python train.py --hidden_size=256 --intermediate_size=512 --vocab_size=1120 --rope_fraction=1.0 --qk_norm=false --init_std_o=0.0 --init_std_down=0.0 --learning_rate=0.0019 --lr_mult_o=1.17 --lr_head=0.00814 --max_grad_norm=1.0 --train_tokens=345800000
MLP neurons of a small language model. Each row is named by its layer, matrix (gate and up: input weights) and neuron, and shows model dimensions 64-159. Each number is 128 + 24 x the weight over its row's rms, rounded and kept within 0 to 255. Numbers have three digits each. A neuron's up and down rows have the sign that makes its largest values positive.
Before each neuron's rows, "fires after" lists the tokens most often just before its 100 highest values on Wikipedia text that the model never trained on.

fires after: "y", "c", " d", "r", "ro", "T"
L3.gate399:154104125088185114154156157106168129094121123093126085170157130147176149117116116084141135155098111143126145110130133114137122121099132139108086072067107122105109125166129146136095128130117156092114119114142163080099150143106116148097106131124140105140118156105080151113141111153084147125
L3.up399:114148143153141128067094168093101130155153113097104149121121174108159166174105108115156153141165097118123133101127090102094137090111116129119108146129105120151102119117142114115135111147165126103107076108144137090163114131124085166164130118101112166155144129131105121132108114148102094147

fires after: "\n", "ow", " w", "res", "up", " h"
L4.gate115:117115145114118126113140126099133116175143117158136136156144133098186121102123165089108147078155106110124145123089099162132135113180104167151147136077150129131122114164156145130126097137126118109119086114129135128142090160137128143119117115109185126109111084108145072123132118126163170139
L4.up115:116148135089102120130114119143088095156121114131142158126101140101099138093131106172139131151111118105122161174139136125094127118135157125129129118171132109114156108155142134165119119100136128128099148134129124081101135126130140127144148078127122100091147109132169164141150145122177149134

fires after: " c", " g", " C", "s", " G"
L4.gate484:117130147129117132103157087114098131132167110077133099147121104152119126107104112116100131142136105125091099124131106123142165125107112157144116106138107126079158135115129136145156114131124105131197121186128124093187135082132116128105105108119162142145166129095095138139097127123104141139
L4.up484:115123155131143113105102158136147155140149171101126104182115132115135155133120142153113152175123114113191135091131123135139121115150144155094166130116097115150101148119133107132112095118122142113139145158122124100186136123104146132120103129121165144121106139156126131124139142094097100122

fires after: " J", "an", "J", "os"
L11.gate23:126135117102133116122148117131146142201076136137136098122113116103190171122114180134155162152123091163113150109115128082108113167170146123152118139092140137165123139105125116124096127138125164140092191145072115157164169144111102133144100137161102116144131123140119117142149150126103147160
L11.up23:103104145131115157110122066145118094127081151143152165143074135106160123102153156137154106124130076136113146157152151136126092117166142069121114143095104119137157139121167096132115139148135118091160123146113156113163119129099114116139140158152134146132119127136139103107107081119124108124

fires after: " com", " d", " st", "c", " D", "ad"
L3.gate189:110077133118121136127135121107134159174102126083111132130116109175142142176163088128140089110113142110143120129129191102147123156140120160124153115131109153114133111100134143151154158115100128103152123134152148139102121094148172084115137122138153142144106078144125094100096127130151155125
L3.up189:160146114138105127115138143106140123137119174131128111174099113130142113158156114104134124117104081121107158105142145127126143164128152100112144152150100096118138076094121131138109102133100120125108129132157179147134138148164110110095153125138126089109123106103133133111114121147132134142

fires after: "0", "1", "5", "8", "9"
L11.gate419:097075115145138137123141137137137122122122115097110128127126120113150151139139088113151147110158120137145097088126124179104119160185130122118096146169147138147136147093151158111167083121115142165126138135146111119095135119148130099167167182120099124078131103100124126114107143127152105148
L11.up419:102077149117160151135154186130112127129113119147126081133106167127166116134116146135119154143129136145170100136143131125128085105147131116095109110129109131132161146126144110138146118087130122129113123112100157124095107140139129113160156133152136074108130110112110154083162124131110132139

fires after: "i", "u", "er", "um", "end", "he"
L3.gate187:113139075123107145117141194123116170092123108135167109176140159131097136130068155096127087127134122111086163104117099136086148090127098117114102117126144134151120142138113125087108081125151129159109127082140157142119129110117100139101123155105107100139112106132152169113158124137103149130
L3.up187:196131089136127113115163122141166122102150120108164125129086135141100127160134090131165117127130131112119117123169115146116154093156197116170124134179119142136111101104099084128150159109134148108141137115123152133122114117120075147057126131071111134130117126127140104123116125142131106150

fires after: "he", " f", "or", "y", " in", "4"
L5.gate177:075125161190159139085168115144121090122135107138138114117140180097156146155144102192126111121098124088112128113141114112141121139168091153131138140133110103134167098117153096126118194143100141146114133127137172131119131103140105135137117097128137110144125162133121139114111114136111100131
L5.up177:109099112125121147090115138120143113117120130091107083134106145130134129123124122113158106156143087106129083135117131131122219144147112148135166102107121113138117123099139092133135086167132117169104152104136180124147140134129079124111145143116121177103151128138122131110112162155133110122

fires after: ".", ",", " and", " that", "re", " the"
L8.gate190:112126092105148092131162133132060133181135139186133174142132171103151159129157125157115117158132137109134102104141117117148147139149120090130133141146150125117182173148150114084144170127141124158153126097128115077170147146136132134117116153149151106120093133106179112136103137169121082139
L8.up190:100091129124115144126100187120090160120109136135109139120115121156115098118150129142139137075135158116093120117163097115164149140150161135126124114120076098146138133148108102112122138156164142135169136102061171128108161143126138093126127142201087101158143108122162156116140111122118153152

fires after: "ar", " B", " a", " the", "in", " T"
L5.gate60:107098133107122109133103108143099105136141142115097118152115153156145178119148099140134153110124135167071150100170164097090124163097133130156120118114074093155130084133088170100124112096110138086089115152141162112138151124171140109147183154088129126124182145149145163160138089085175113128
L5.up60:146128132137123111161116109124133120140160130175132095110168148136140110106105117160140130160130123162122111136131104113100085124181074098139156137163131140186149093134101080160126163094102114149159148108139128096123134150143133120140113122175139079126096112130147108163127120135148149124

fires after: " s", "a", " a", " S", " re", " was"
L9.gate269:129172108157168156082152125114128148120113119146131141123144169140183173170087112145154163085109134146128124145166142106161128108146142167193139134096149090162112145136142118101088112142158156100114164123109138191126130132104163125117168136125074094141163170110124167191129118093151110118
L9.up269:134105192108130112128109148140145136109102133102182111117151164124132130069097138112138070094129122126127171096120097124139073150102180122110135106110132103132155121141136102113164171126132107097079164113130125126108129152113130112116131132111131120134130114112124074119094163122106118154

fires after: "r", "e", "y", " ar", " A", " h"
L2.gate491:139147120111095138085144097104143157140139135112153118111131151165134104127102120139093143149105118114119119133105137161137133138171148146129098120110117145168108168093148132140122140161171131179141101147148159107120133159132153173135104162115126167097134093164146119181128128134137125162
L2.up491:100112119170150111119149099157101160100135128150108124132156139126147119122168127135124112116137169088131076163125113128107139128166140122140104101139131131101132122138134169128132114147155161189094098147140143137130128140108157115175111118130087157141121149142164118119173149071124167129

fires after: "en", " ", "ro", "p", "n", "-"
L3.gate58:114122135142135088083117127108177102123120102151139119138130125176140094151113161115090161155123101098126098121152131131164117162128139108140128131126161128087145152174112135132145100124163142153166097136155164111156150140129123184115139145078165130107157095124148149136110164166168095084
L3.up58:131107140119132102129100104166148121125157083143085136130138132126115122140136135123125118166176123169135141126138150120121140100132131134119145118164164128152123163139141085113168091149129136137121137109127185099131076115154136120100194117114156099115133072167135148089123162133133137135

fires after: " E", "ol", "i", "le", "t", "an"
L5.gate465:126152122145135139114111123103103125121115104140151105131115108131146117105138173108161129118104114117130108107180175117149096108132175119184129145144153140140135144086138164168101162120128100147138103121127114141068116168127157146081103150115110125146127129104194094116156134146152135172
L5.up465:145158139122124139143115103143117126096145119105139109113113121145165124135127129102134123118123124130145155103110130070196154152103111129163106116155149144125135125088132123102136139156138110153097136165145108156057115165154113137160125117150098119145156142095102144107142113143166093140

fires after: "\n", ")", "ist"
L9.gate197:144133150146157127146140121141094155071086114109157101139132162116160123118086077115106114149132115073101146149113107132108166181097150173128102143150104171139143113139141116139141104110148145130125137103121139163122122114144115116119145131131149114146126083116132152144102109131147116166
L9.up197:114160105121123123136163128154133111124111127082114114110140162131111152100111119098129148111147089147114126091151105122131137158112137138118129129114191135140142107084181126136158107049138142107149083122089136138125120139147106138164158080121163102086100128117177110137151120168096109142

fires after: " b", " B", " d", "b", "B"
L5.gate21:119153116154109142138079114077108096157107132142137136126173113124155138098160143147107093137130127108135144100114125105094086079134131127124128109147145128127128153140131122136142101110158118169150122159105136134162159132144135131131100088140134125095125150105135134130114118061215134108
L5.up21:130161135132138130129082152110137105116104142111112138159162126101115135143141114102130125095086110121096125134106135141094123143114117133117101139112086105150099140145153108139154116181118102119089144152150116125121137139138152152121105096114093182135096132144126138117122059152149087128

fires after: " J", " the", " l", "s", "n", ","
L2.gate348:132113148164191148124149118139130109167132101130150126146085132087125117095132110123127126159088123151135138140169101105130112152148139126120140083150137180135106117108186107123141132116142147154146110086126128162149098154097112147102115089162166120107152106077104138152115143123161140152
L2.up348:144141122123138099118165097138091135146103140183123164126146144125136107127152149170088191151082150134125117098111116158145106150095079135123108158171132103099135143120163123135103129162108166119100149175102123133109136100093131146182142147104145089110115111130113159128081097106135130119

fires after: "y", " s", " A", "ol", " S"
L2.gate126:112124129132129131123117134128119149108128124103095096181114129107126129170113126113096098150138098126119122127139092137166138109121175110113160109113124128128149138133075090152098157117111127159100069107148119127129102171128136109117130120091161149163153113168104129107151142104153078132
L2.up126:152087113137142119125124121123099117138137082115167122129121099085157109128105173150099115130116109145127149122117135149148103085151132094146161134127103150112116125161114139136141110121186177117123177154162107141092138152129108161102111131126104094108142130140138077102153117120106128116

fires after: "he", "p", "et", "ff", "x", "am"
L4.gate205:088142132090117130135148134105179082101121173157114126149106150127134127058136089083077160111121131130133122108105130122113166127116157113118111094086159131090094135107161123145110100114112164115109160153123118133135067126135115131115138141100127140123166141113105096132155094124099145121
L4.up205:167135107091132132119125156110138110115116119167106133111112181167124122116114160163127147158164188179115114136147094122126131139134147105150102092118115126114089153108140128132149077121108104140127117150135144139109143116103092129141158171126158105117133081189115137092106161160129094155

fires after: " U", "ri", "am", "o", "u", "ad"
L3.gate347:124117099119130077124151113138139111092128131137143133142148131127128079121153134118127124180147092106124103159095149156141099118122133125128147084151163138160109107116134092162115151143130093149144159105152168119157137120156077120138141157129107115141137159119122098133154156152099105150
L3.up347:127125129128102169123180133142116115091134145144108164115145112140148147167097145156188108122123127134128125139154118181140111123136154150102168130134117124171087179140135117154121091137142113124151107135164167112091139115141126126144107171095150125169112128164084134132145133156107105111

fires after: " ", " on", " s"
L11.gate199:066134107122145136140143071132167133135099111114124106111146184157126110142138131124116149109123122110057078146100126112106118108132149140128092146152126126133135116091087079133112108119159129143104185159114108142176134144132107109145097148131111143154134109127117104139094124085144135114
L11.up199:110143135139135122134130117130078127115129102129158121117132124141151106125123126165112124158111137103106149154138150096138129153163166157158131108126142117152115131155109118147115156147129129102073137078133090138121130141106135156169117157112156124160140109139135131128167123146121137105

fires after: "ec", "\n", "ing", "ation", " of"
L5.gate269:111125105156110131148073144123130106149113154125139108123131106147144100140177137119162150129115146151099131145132113113142149124106160118148135121151038198173137111110122150076163116176142076110123088099161135128125094160143109121116089144124160141177099134125142098117127152167111087127
L5.up269:167145132115113111170113124154131111148126130150142116122061165155138172110097175133109138114134114139130119114150154140118179134114135105130103126109130114097146094137129149148122128148126128115106179149125111147131105112163132152082115118142097114156099142154138125091107148100121170147

fires after: " al", " Al", "an", " D", " d"
L3.gate236:125157147129155149135066132123072140142079102140112100157131124152134173158143148130163137124156117164130131129118071118136119132105150130096143152157095130136131113098163140037151125120117147123125126117162105182129076090128126139153132098100155135149170101186143069146133143124121122119
L3.up236:113076133098127111147120119112133115125089154153147100147111115161118136156107132040167153115154089167155109136143152090137098165159156110158132169130124125094187113106134130145146137109078100116124118134166136112178109130118129089128128129142164123125128097110116100098149135147107102124

fires after: " w", " l", " W"
L11.gate436:072121078147141119110105142116156144157143129123118161156167101126077117110126056104109150144136145120145159147085164128130092119082117122135154141116112079148108152163132126136150134106121113111100164154120117127109090102127145118161164168167139107146150086151104160151091182098124099087
L11.up436:151121133143132129102082105129107143151158159123145138161111171078125136134154109152118135119120131145143102117114161140138125056123111156126123127118125090137131126125109203139154152122102163075085133168115133096127135102126098120148158135099127126106136101144134137176114152172102132133

fires after: " t", " T", " s", "m"
L9.gate338:131151153135165147118086124122142153110117148176077165142156124126081137143114129167115117122155144079120157111142109148107110116095154109092128113138133156119139132126117158117136145138108114092102142160117097085131125122144133093098131162120132116138145175097134144139124123152104138119
L9.up338:133164102126112128102135092120153108145128127084106128107173137109168110182128146142115118100119086141143120152138097103141132142122161155115137128073143134093097073134151086123117113101092136159106124161152132116174099156124121128078104146121134136143144094142113123133152124099175168138

fires after: " the", " C", " P", " B", " b"
L9.gate332:111114152108154142106113152123098140116111124116123083156113155131112123095162125133092193112133112110141146140121142162102066143092173123152129119089125080150098148117150150118139093101085094141208121127096164149151118090121099117127150137108161137144151146118137116163123132108160116110
L9.up332:121115119142107122117127162178102135145132130156080151135129120100147111173120077141146174169144154143116107120092112109136123163113113122111169166152157175189157135111163108133102139161135113163126109132135116139123184113107117141145130090130134117099149127155088106124123130119118146098

fires after: " d", "im", "d", "p", "y", "ch"
L8.gate390:093110100137157149094091135162105153090116199132141141147138099118149118181114125094104139132097065073124095130125112159137149098132131174105127090121112126124143138132119140128124120165104118128160078122182144144120148111112134126113135137158135131100177141118145136206136118138138116124
L8.up390:151133156191097121095186163101125126127124102140155162132124132171166112140155123120132170164104091133110121114120121141114138091100140127135157172115147155135111099122142096110140110140159117144147052107133092084163124131160133146139149116119101145149108116134094123104063131115140141151

fires after: " v", "v", " w", "on", " C", "s"
L2.gate12:143152119129148110093152123125176124151104095090096138195122120139099071124147119112084100116159107166143076122123133140134172131102130110146160088153118150124116108130115111125186146140169139112140178153119160113167148108143100102125127141090163154098115091117139125144042150103107136090
L2.up12:144136099123125118095154111154158145083109097112139136140132128136077122145107149130114158090133170156142156138128110138127105120136143120138153102148107114134068148130162137175133132133131187081141175128097134129135195154108084166140162136090096136132132107086135126112067156125104120110

fires after: "u", "er", "e"
L3.gate474:121135132129127135106147157131126162118121081100131130097130128112096139125123120118126114142071113122153164123117076109129157113110122152143106141117146128138117157115090135113132114135122131155115137140140137145098170128149135145136139125166151122136128135155132130140122146104146140107
L3.up474:143109129120092153156155165135120109122103113154149112176148146119123131124111110097173141128133144142161135128144133122128139126147123143142125080125153152093155147140114138114147087125108152160127116148133095144188127081144104108114133131137186101091122158121159143164150116155165103145

fires after: "p", "v", "ep", "ag", "ov"
L10.gate252:114113175099152120124104114158060153133121137121105128075141141154160130123119131121103150104134146125200120143125121128070159159112126092105168141087125126141097128142100132136141133141120168115114137093139085164184122151141148120115094111123134168091122184109135119151121148150142156127
L10.up252:123094114094156122126168132089112112128104095168088125137124129187122096139125148154157130116117144135150169152147109113121160126102144097135117133113129109132140138152111141088152090107099122116085151098089125109100107097112130124136107151122108120120118112127126108104130136123146142150

fires after: " s", " in", " w", "or", "t", " A"
L2.gate193:075131174106090103118114129109171121135116146134122127135149179122124155154102111160089103110120089107145132167168075096140128126124143121122140112160119094093172118116192080151139138148122114176107114106134152106124164111101120118099107108156137123110099132160137112125123140134130107115
L2.up193:143121143188111116119130129128154149161097118099112125128124126138099092119125157167078162141128161103071143152133118139108113113113131130153098143091070128150100093114153109140151101120136144141051163104132123102141157121123109156130109131171101139105133142132118083122104135078112159123

fires after: "il", "an", "e", " J", "i", "ay"
L5.gate348:090160149123134141099104121101128135165128126143069114113134122161129124128153142123155100132111126171144141134146162082100148118096144116159123101145150111100110148142102130160101116128122146119120170116148134155112093130139149098133103099098123144168143195129109133177121136116130090129
L5.up348:133166130134118142108087140118174094119132110131123150121091110178152121167102124145136125172084116079124155133124125111137122202101163139101080100134128126155170129168118147123138152161138127142164146156109129145128131106082107118159125103119107135174132121121121132106119144137112112155

fires after: " O", "w", " T", "ut", "it", "er"
L5.gate166:109110153099064117081123158150118135142121170162136146107140103139142116162107111136139143118149141127136096088140167092135117112111125103183145082093095141096151117108155115134101121167149132107130163125092129060132122121154119096139093118141080155125137128101138146141156138124155107070
L5.up166:124164112108118080120106142106088136122149128145172169154131127165101114122128124137088124155140128095118128106171124130155139088123128123100122141137085114142106116140143124128109130128133128138165126122137140063113085142104100139131131157142144120127137129121116144182182091140109125124

fires after: "c", " w", "ar", " m", "o", "ag"
L5.gate181:092118141135133151135156110194143086123135151076096101126135157120107129151121118117133123132089124103160114191115128100128135112152111151144128124117143107114132167157124111121119146137167116093134134064128156159141152149135108131109117059157102123163106132111113163127153174124161149118
L5.up181:171149116118146074086127129135123152143146123127122138096153116152104102134172086132145141099124148104121105141100164146104157145173146098125109177140138161141117153146161132085116154149133083093134096097136129114126143125128145122134162137168134111119116138160140150093146121150148147120

fires after: ",", "ions", "ong", " g", " l", " G"
L2.gate498:108130120122103157129078126113144092168116081155136153116116094150135175151088127104091136121121118149134132144136102145128145106117120141149070101120138111126143145089168176098140161121135118107124115158075123145112134144143167136124098142119174110136160143113141156197134097115125145122
L2.up498:131129141147097107116118139176098110140167164113145140150153140141118126130139106122129178100124128134170133167128127121149136106102166179148126115120130157132133143154124112072120113134120135124122155144146112098106147121117111118133130094092164137106151173175123204075117123115118096142

fires after: " p", "or", " P", "er", "P", "ou"
L9.gate196:099159139117117101118145163122117133163127130107135117119122125142133135192130167120139112160095126088104166127104128170095120137106130154153145120165118160113128125158139157103129116142097101149100132124089134078155128151196106148154119147125176137095102139123134106095149149165144154126
L9.up196:134145120066122132189130154163128140105145120119122117155090114127142182115157127153130110103126116139165105103125141155095129146210142143123069132161143134164131148120152137146177117167092079141121116120172124146107119133122155102096117153145139146137128073144143130117185124139168118128

fires after: " p", " P", "ro", "i", "y", ")"
L3.gate480:114171127126156116129152114097136120136137126118118127130150133133149115146115124092113144133123142096109150084147140145130133184145139137114140121115070138098137082122133115094137119123141091127144119144143120083096085098133079115109170089110157192113121118146154150174107170170139124123
L3.up480:120145134115138117180151124120169194125102151110137118112100128136150158160128103124091109145112170130153121138134063152076132131130121144131101130141124126123150112132159120065119169119129127118153104105182066154140124133120135091124141097139123106136100098141148139145138139109172151090

fires after: "us", "as", "o", "ers", " U", "e"
L3.gate22:161145150130124103121138146103130148146110097149136135095177114149090134159130139114138151167160080122150098153125096145119117124076132131137170117156129120125150138111137140104103123163088128178120130144082137117125149071177126114134129091120116118079143142105102081157129149140145138146
L3.up22:160134152140102144126158177138093142132129105160126113114167145148130153168138121139141123139136131121137143153160132197126109110160138165133164063129143140108153106129089150073147140157131096127131173158121119113121149130142093115127099095154170106135126147122118136127084139099103111094

fires after: " ", "-", " \"", "T", " (", "=="
L2.gate378:111137138112127069135157112121170084210127105142133174180158131120148105143091144106095132141130100123092107174135130127109123134121119110104098150101141088119092146104150118116148153143160149091147119134116127106168148118164139119142105178152124129077142098099146104139150126104106167120
L2.up378:149106122103145095153118135124145153126138125124129119098165109137163104177140121136128081121164130132062130108112162116168150156155123120069140145118159090121108171129144118090104104122137142120144129084130121157139176069154107102121124166127159114131126116162112117115113130141117103136

fires after: " Th", ",", ".", " was", "ut"
L3.gate276:133123139147108126130154108150118137156109123117171148123159118142165133134151144152158157107108126138103081117156126119115095103112146120121159108108144102151127126074119141149141153106126126141127164141141130085131145142124153121124164138149108127125115147077129134141102139099138085186
L3.up276:128097144141145105144133161140113097133124086143129102112127121099125117105147129151137138142152154053076137117146112110083123102151155131107120098147107123149114130123186115102148129091158142134144139134114119169136133126141125150142160142146118127115141054101139161105109104140122127121

fires after: "r", " de", "og", "g", "ro", "i"
L8.gate458:123096104126112100139126148179137137172178123143139133126178157132044135150147132136096127153159095147140131114149131165151112143107142100134129143170170127149099126090112129084135110127119149096144120159101162127103134111131088137116117148149141099154097089109137107136106145171122125158
L8.up458:102163149126151095111151145090127119133086157141115125114130145062116062145156121123082123137136100106103158124122125155141140119093108106145148143126127136138066120102130107157130160155106161184097085124105162090124144092098114147146111146117175165111145126114147112138110128136161136141

fires after: "e", " t", " d", " y", " th", " h"
L5.gate107:115143127098121133125117172153153140131131120130135114121170132165170101136178148098129120159150104116114084157132133167134096127110148155125175113132071142214094125094179156091122162122109119109147129116072115101140110129109171148148164135139130165116124114126163120148139116131152106113
L5.up107:069133120122111117124105159156158139149113130157141126142118107143132083076169113100166133136153166116093094141144138135118185143169161139097122073094127115140120111074079122139147102148118106153131105146076180115094095095094145145123132093181120100129083138128101103134155115136162140133

fires after: "is", " h", " m", "ag", "os", " H"
L2.gate365:119128142097171105109179129118073094132144116117120115136145152165127138114119103135173149143110102151115136103117136134107096151095112134118162109157142110117121143092093132109094153117152163143145093097132147149112102096141151160132135089100163107108119112106147136166161107103108121122
L2.up365:167161128121103138115187095099137143108175166066105161079135116133148141167137153151149158157120145147142146132172066116159125109125132137150119135115113106147121130108120165096092100090140074138115110155087146153106165130171121102141170101128127159164120157149105132108150136119147135165

fires after: " B", " b", " E", "t", " Al"
L8.gate220:138134126104143130133109106130125092140124108160156108117122119149098117107121145101161096107095109121153113115158187106164122100141119098142134142096136128135127139104139133136123111185096163142132146091102131119114126126167094124115136128138120131184135136088125134139142151153130066136
L8.up220:161132159122092120122123125114155121088121098146098123140137176137139116135175132144126060132128080115157088103144122128162181108133131150113095117116153114128112128089139114118085128116119092185088128096129135134132150139154103138148084090116076117120148116111160122138116138090123111152

fires after: "ed", "n", "s", " w", ","
L9.gate95:088108084141146127179160071126106072148125100104138133102176130136121119090138137161108105162125122083096144118171119140132120124107128174127135173141121089147101155140141147089102129110129105101149110127127090158129128110092134132122112156163132172093160075121142160162107144144156105132
L9.up95:163118130128116111128093140165086043126164127137104164092155134159125133136113134134103122134084125132133069139141143132145115131142118167118199172156122099110148114101139145096131068126067141095100175124130111121113135102124122154154121076134113105161150095129088158156115121108111154107

fires after: "n", " or", " p", "en", "un", "ian"
L3.gate97:132119130159121101139118146124134152142134126109131093161162096153117132129140135121143147163126226087109124117120125144102145100132151111105134124114149111060122120134130152134122090131116089086105137165101142127121121167122092122158131148113156126121180119121147122130091161148088124095
L3.up97:143105167122141119161084118119147103078140100104148170159161122136094130132158159121098198153161115121157156151130146121113151125114115097123118133112140130089116105151164099156122132134125121112136125093143180136136135146094143136158154122125101132133127106146112084097109118141115080157

fires after: " B", "ail", "b", " b", " L", "ap"
L2.gate153:158116102113149106108112146109135128160110142105124126095128086195177136119094114144104117123143144084130144139109184105158096101131129119138101116107111104111144158088161106105144139090152148150155115152136113132143127086145103144157126157098123148142113142123097092128118141112133120136
L2.up153:150075192148138144103129151109172120137142111109102136133143182113139141124115135120134172118079094189100086114058122117128126132090140109156108130112119134169127164096154142161133152131175098152195117169092176151126119111144122150162117066145121122101097145123130129126128161141113129110

fires after: " T", " t", "k", " p", " P"
L5.gate460:143124132133107086080131142124103141130106139188130158145107113099108163117162124171140115108139141120142132142129172080119176132119169119108118091133152155082134105065152100119130177148136119107136107145153162153134093106153133127123128075126117137110118097090137144121185144121143117112
L5.up460:085127152102134106141145146115119129100135118122140137124151125152135181142139177175112125151103107110160120144133092140116144117113108139127105166118121138150116096084104077078141142132157117103136170094131116100138122100181117170119161089123095094139158137129147129116121107139138106125

fires after: " t", "m", "at", "it", " T", "id"
L10.gate167:134104108118138097114132153108182106155133142117097134109096130126137118114144140152128182118140145137161108140110143108088123130111107102128127127173121177118139114094124093156133111125133131132130062154142145140141129128139119169116125126107152126141153120069112122167059139103149070177
L10.up167:123131131134133140113177171134138114119130103132107091107158122153156178139127138114117117130147098136135087126133108161116111142164097088135133129114108136138146127114134137158129119111112049134146131102167129099132122107164104142110111154156116132172152175119088090163123158119189087132

fires after: " in", " p", " In", " on", "ow", " "
L2.gate312:116123123149149142125110138115111186109122136129133100137123125180087048111129133086140151150124118145128124141140110143114113128097116166125105070157120141135165117140165144122129145132086142085093103132113098122114117149132128125146118174134142154144138112154113108119141145085109171127
L2.up312:106146144162116139152156118135133091155148175107124144125109163177131129156128142158147125102124077122115112089069106135140124156123148143105129145144111127141172137128113135089122128125194102125148150104116142090130149144112134114113107109161158090135154132136077178151138156113162121116

fires after: "st", " in", "t", "j", "d", " "
L3.gate303:108138155121146112129098118101119126141092129086156128135126139148113109132127139104130130128129093122109155126114129116114091151119088120096084129158152138106143076107167089162123123157129132149089176094139113075136125183130132139162129154141157100180115062156142155138109155127124141088
L3.up303:134122094122135136151144119161147103172133130156158094126111163141148109140104166151094150144104116128180138104118116121147092123131093180129124093118136152132140082128120098108170141143125142157145176116102128158181133158125113117107143183106113117104116105146074114134149147129093083126

fires after: " b", " T", "ut", " t", "ent", " B"
L5.gate504:140147116180124148170095115103176142149102144175086164090190138114110149099150115128094134126141123130112124112092168138136090089088120158078111101111109131137173117100093110144125133107166113076111168169132087108136128110085108103109112117114157136084123153112121141127156098084152129191
L5.up504:118152143096134076155104161091109156128120145142132121167136140139111138142123146126133144101133072111118113114143123139156109171173128134142116120120091107083108109112142085146125119144105172124115115152157144071099140146111116154134117115154114125114106141134147158104133127084109100119

fires after: " m", "ar", "r", "is", "o"
L3.gate415:124099156108101128073116118114133124093155172126126121150084142095115133143148128072146138154163117140126153135130100151152157111106158145197139115120102130075141126115088145109129157100180172135134130131131159101137141088138143114100138109127163144140117089128111172153147155114133086144
L3.up415:133158133112100155141165118115079142138172102129139124117112118102151136111135115100151138103162139145154088119125123062107152143133120117146110108104116140145143120159111148103085138103153132149123090134067132117089135095163163127111150141108117124124128138122113151145173113107129077128

fires after: "ember", "ch", " ", "ly", "se", "e"
L3.gate304:099128134143157107113132133130158124124090101113149140135170169120147106108149154092082174151064159105143107107103155128114134109113147125163122133138117161146149078116148145103053127122097153115131135141153127144165100122137124138119093119123137124119117119115129138136089133098124135107
L3.up304:145085141091149087107107079144143133133153133120139112113124170136133096142081091165143143157122122096114161141122103101131133130137131127165147165079088117114159171144099137102127165106147182116109132127151123107183190159108154117127113183114144122143153121152130122157075108084138115135

fires after: "en", " e", " g", "i", "g", "u"
L3.gate235:135157091109108142099127137109164098130164120086147113118141140164136119140140120127088122140118122088101136127148137145121175110176094160148124098110072120145127156105133150132142126052111164144121086153090109137123141154157117114111174143104134143162099112124141111109172138113151106139
L3.up235:168114110168124139127130142149153083145159147117154153112107110152102126125127132125114144082146144091099140121157129137131158176151150097164122116127104157137148106086112127134141158105147145134119092127092165125150137119132137128126159082081152100097072131104118116140112093180123131155

fires after: "m", "c", "ord", " m", "uc", "og"
L3.gate431:129099135091125130134156128110141140147148141064153131139102128117101102101124124127132088146112157135131114158104107147163172111095149128122157124157116097158162126100139150115101130088111136074180133119146163142128134135093092185155123125153149080137155155130135152120165119107119139117
L3.up431:122131133156161121134080132125141141115150156113131121105139150127134153115122116119133107139134157108146117160112143142130118158167143126128110098175163166127134132156138102072064117115117135101127138100169127100117140148121142145107139144131155127062088116160075144143100051125162122095

fires after: "m", ")", " se", "en", "\n"
L5.gate221:114125169175120138155146124163085111150069113174130138145141143143106141127107090095110101130139112123120127122107140122138118178097133106128144133132142119132157103142121137150156130120129079130148129104111121155128156131130098082131094106061151124105129117143137153155119131147124142098
L5.up221:139140147101146144140141144141129098176132137114141101131162110120130087123085134129110123118114119191090165136120165150137165117134172140141149123120165115133123144128154145104159104139115113126145128079081138145145124130135198123121098113123101118120120146114141120125175138134118098132